{"norm": "layernorm", "parallel_block": true, "init": "normal", "init_std_qkv": 0.0253, "init_std_o": 0.0, "lr": 0.00109, "seq_len": 128}
MLP neurons of a small language model. Each row is named by its layer, matrix (up: input weights) and neuron, and shows model dimensions 112-175. Each number is 50 + 12 x the weight over its row's rms, rounded and kept within 0 to 99.
After each neuron's rows, "fires in" lists the words (lower case) most often at its 100 highest values on Wikipedia text that the model never trained on.

L7.up522:40 63 53 57 56 75 49 52 07 61 58 48 51 67 66 59 37 71 45 38 71 51 27 63 49 51 37 55 63 69 75 57 49 41 44 45 38 59 33 47 50 39 54 49 45 61 63 38 57 44 40 38 50 45 56 48 66 31 46 60 28 44 39 40
fires in: "a"

L3.up210:49 57 64 51 38 47 47 57 48 60 45 36 76 56 59 57 32 55 48 36 41 69 34 45 31 48 54 81 32 71 66 43 37 42 47 41 51 33 45 57 52 71 63 47 38 62 54 38 39 60 48 46 46 61 64 61 47 30 48 55 67 49 55 43
fires in: "by", "after", "when", "from", "which", "with"

L3.up119:52 60 58 74 37 33 54 73 54 72 26 57 78 41 60 40 26 37 41 18 37 66 48 35 42 42 61 59 41 69 56 39 42 64 38 56 51 58 58 43 58 62 35 46 51 56 56 31 35 66 52 50 56 41 49 46 54 30 45 68 68 49 44 50
fires in: "for", "between", "after", "before", "with", "without"

L3.up171:51 52 55 58 32 47 52 52 45 48 45 72 73 63 46 48 25 39 60 31 43 53 50 26 26 41 69 64 45 60 42 46 43 67 59 47 54 41 65 48 62 60 45 60 44 71 55 55 65 43 39 39 56 45 34 49 52 36 59 69 60 59 55 31
fires in: "after", "before", "since"

L4.up267:66 58 55 60 42 69 51 52 36 53 52 51 56 42 63 53 27 58 48 51 43 56 62 41 44 56 58 61 35 54 65 44 50 36 61 38 67 69 50 24 57 54 50 45 61 67 60 51 69 53 63 41 53 30 65 51 44 24 42 50 13 73 51 54
fires in: "from", "length", "language", "country"

L5.up495:71 57 41 47 39 33 56 72 53 61 51 32 42 36 52 42 37 47 54 41 62 58 41 54 41 62 56 37 35 52 44 45 37 40 50 49 35 74 51 53 41 53 47 33 34 66 65 53 32 51 71 48 45 30 77 61 59 40 67 63 40 57 59 71
fires in: "early", "in", "several", "more", "other", "two"

L4.up81:47 38 49 71 42 51 40 74 74 50 50 57 60 22 54 50 37 45 66 32 52 58 56 53 37 39 49 52 17 36 30 44 26 50 50 36 57 52 54 55 56 69 23 48 41 46 76 63 43 68 51 60 39 65 57 39 50 60 57 52 27 57 56 53
fires in: "of", "in"

L7.up320:53 46 65 60 38 61 52 62 35 70 33 50 55 42 78 73 39 60 61 28 49 59 36 43 51 44 53 55 51 62 64 58 48 44 66 52 15 77 23 47 52 59 53 43 40 54 89 30 37 43 48 42 47 68 49 51 53 51 49 61 47 48 40 47
fires in: "a", "of"

L4.up174:39 58 48 67 55 59 47 47 34 54 45 44 57 62 71 65 37 58 41 49 75 40 36 51 56 63 37 45 40 67 62 52 47 43 63 43 44 70 38 35 55 45 52 33 50 43 87 41 24 65 55 46 50 44 55 58 48 39 42 52 51 39 67 29
fires in: "a"

L5.up62:46 66 59 54 63 53 66 32 23 53 40 35 62 43 34 42 36 57 57 58 30 60 59 78 41 67 56 41 25 67 71 38 49 37 64 61 49 66 45 52 50 44 43 32 58 63 72 31 47 47 47 19 44 47 53 42 50 40 45 50 50 39 43 77
fires in: "to", "a", "not", "or", "t", "onto"

L4.up400:54 56 67 65 43 61 44 68 55 38 59 66 57 23 59 51 44 47 62 31 49 37 62 66 31 38 55 47 33 27 45 44 51 44 47 37 76 48 43 49 52 53 26 53 39 58 70 56 52 46 59 81 63 46 65 46 60 46 81 54 34 51 73 47
fires in: "in"

L5.up46:52 46 49 36 48 55 30 58 52 54 47 63 50 05 53 54 49 69 48 46 48 35 50 42 38 86 48 40 35 28 51 26 51 55 55 56 50 65 37 64 67 59 22 52 45 67 55 35 71 50 59 41 56 64 45 52 59 52 62 55 64 41 66 56
fires in: "to", "also", "not", "just", "immediately", "almost"

L5.up75:46 53 49 54 50 57 52 29 58 32 59 58 63 23 58 49 46 62 32 67 40 64 51 32 50 53 66 41 34 60 52 36 34 33 58 62 56 62 43 47 53 46 50 53 51 46 60 26 72 50 62 39 52 53 61 37 56 27 56 45 57 46 61 56
fires in: "to", "not", "would"

L7.up672:71 67 33 59 47 45 46 46 67 57 74 56 77 22 58 53 47 71 34 49 55 48 41 38 42 60 61 48 31 45 41 49 46 37 64 53 43 49 38 45 63 63 55 68 46 69 72 46 45 54 54 45 55 66 63 56 45 42 79 47 38 48 60 50
fires in: "to"

L5.up145:58 45 65 57 65 51 40 56 46 45 52 41 73 49 66 63 37 37 63 46 46 56 45 46 26 73 49 59 35 44 49 37 49 59 48 64 64 51 60 49 66 71 57 44 60 44 50 33 48 75 60 26 34 34 71 57 40 53 49 34 16 42 39 60
fires in: "6", "7", "9", "8", "62"

L7.up406:41 44 44 47 42 41 65 45 37 56 73 50 37 62 60 44 53 77 58 56 48 43 49 51 58 76 65 66 41 30 50 48 42 54 54 30 49 53 43 53 43 62 25 51 42 60 44 45 60 55 47 41 62 54 51 55 55 56 47 66 58 42 46 50
fires in: "no", "so", "o", "most", "very"

L4.up524:49 55 55 51 41 38 61 33 60 86 40 38 47 57 66 47 48 57 53 45 67 49 57 59 52 64 57 42 49 56 49 26 40 56 39 47 42 61 40 47 47 41 47 41 44 67 61 56 43 60 63 51 48 54 62 67 60 51 44 41 54 53 44 54
fires in: "other", "more", "small"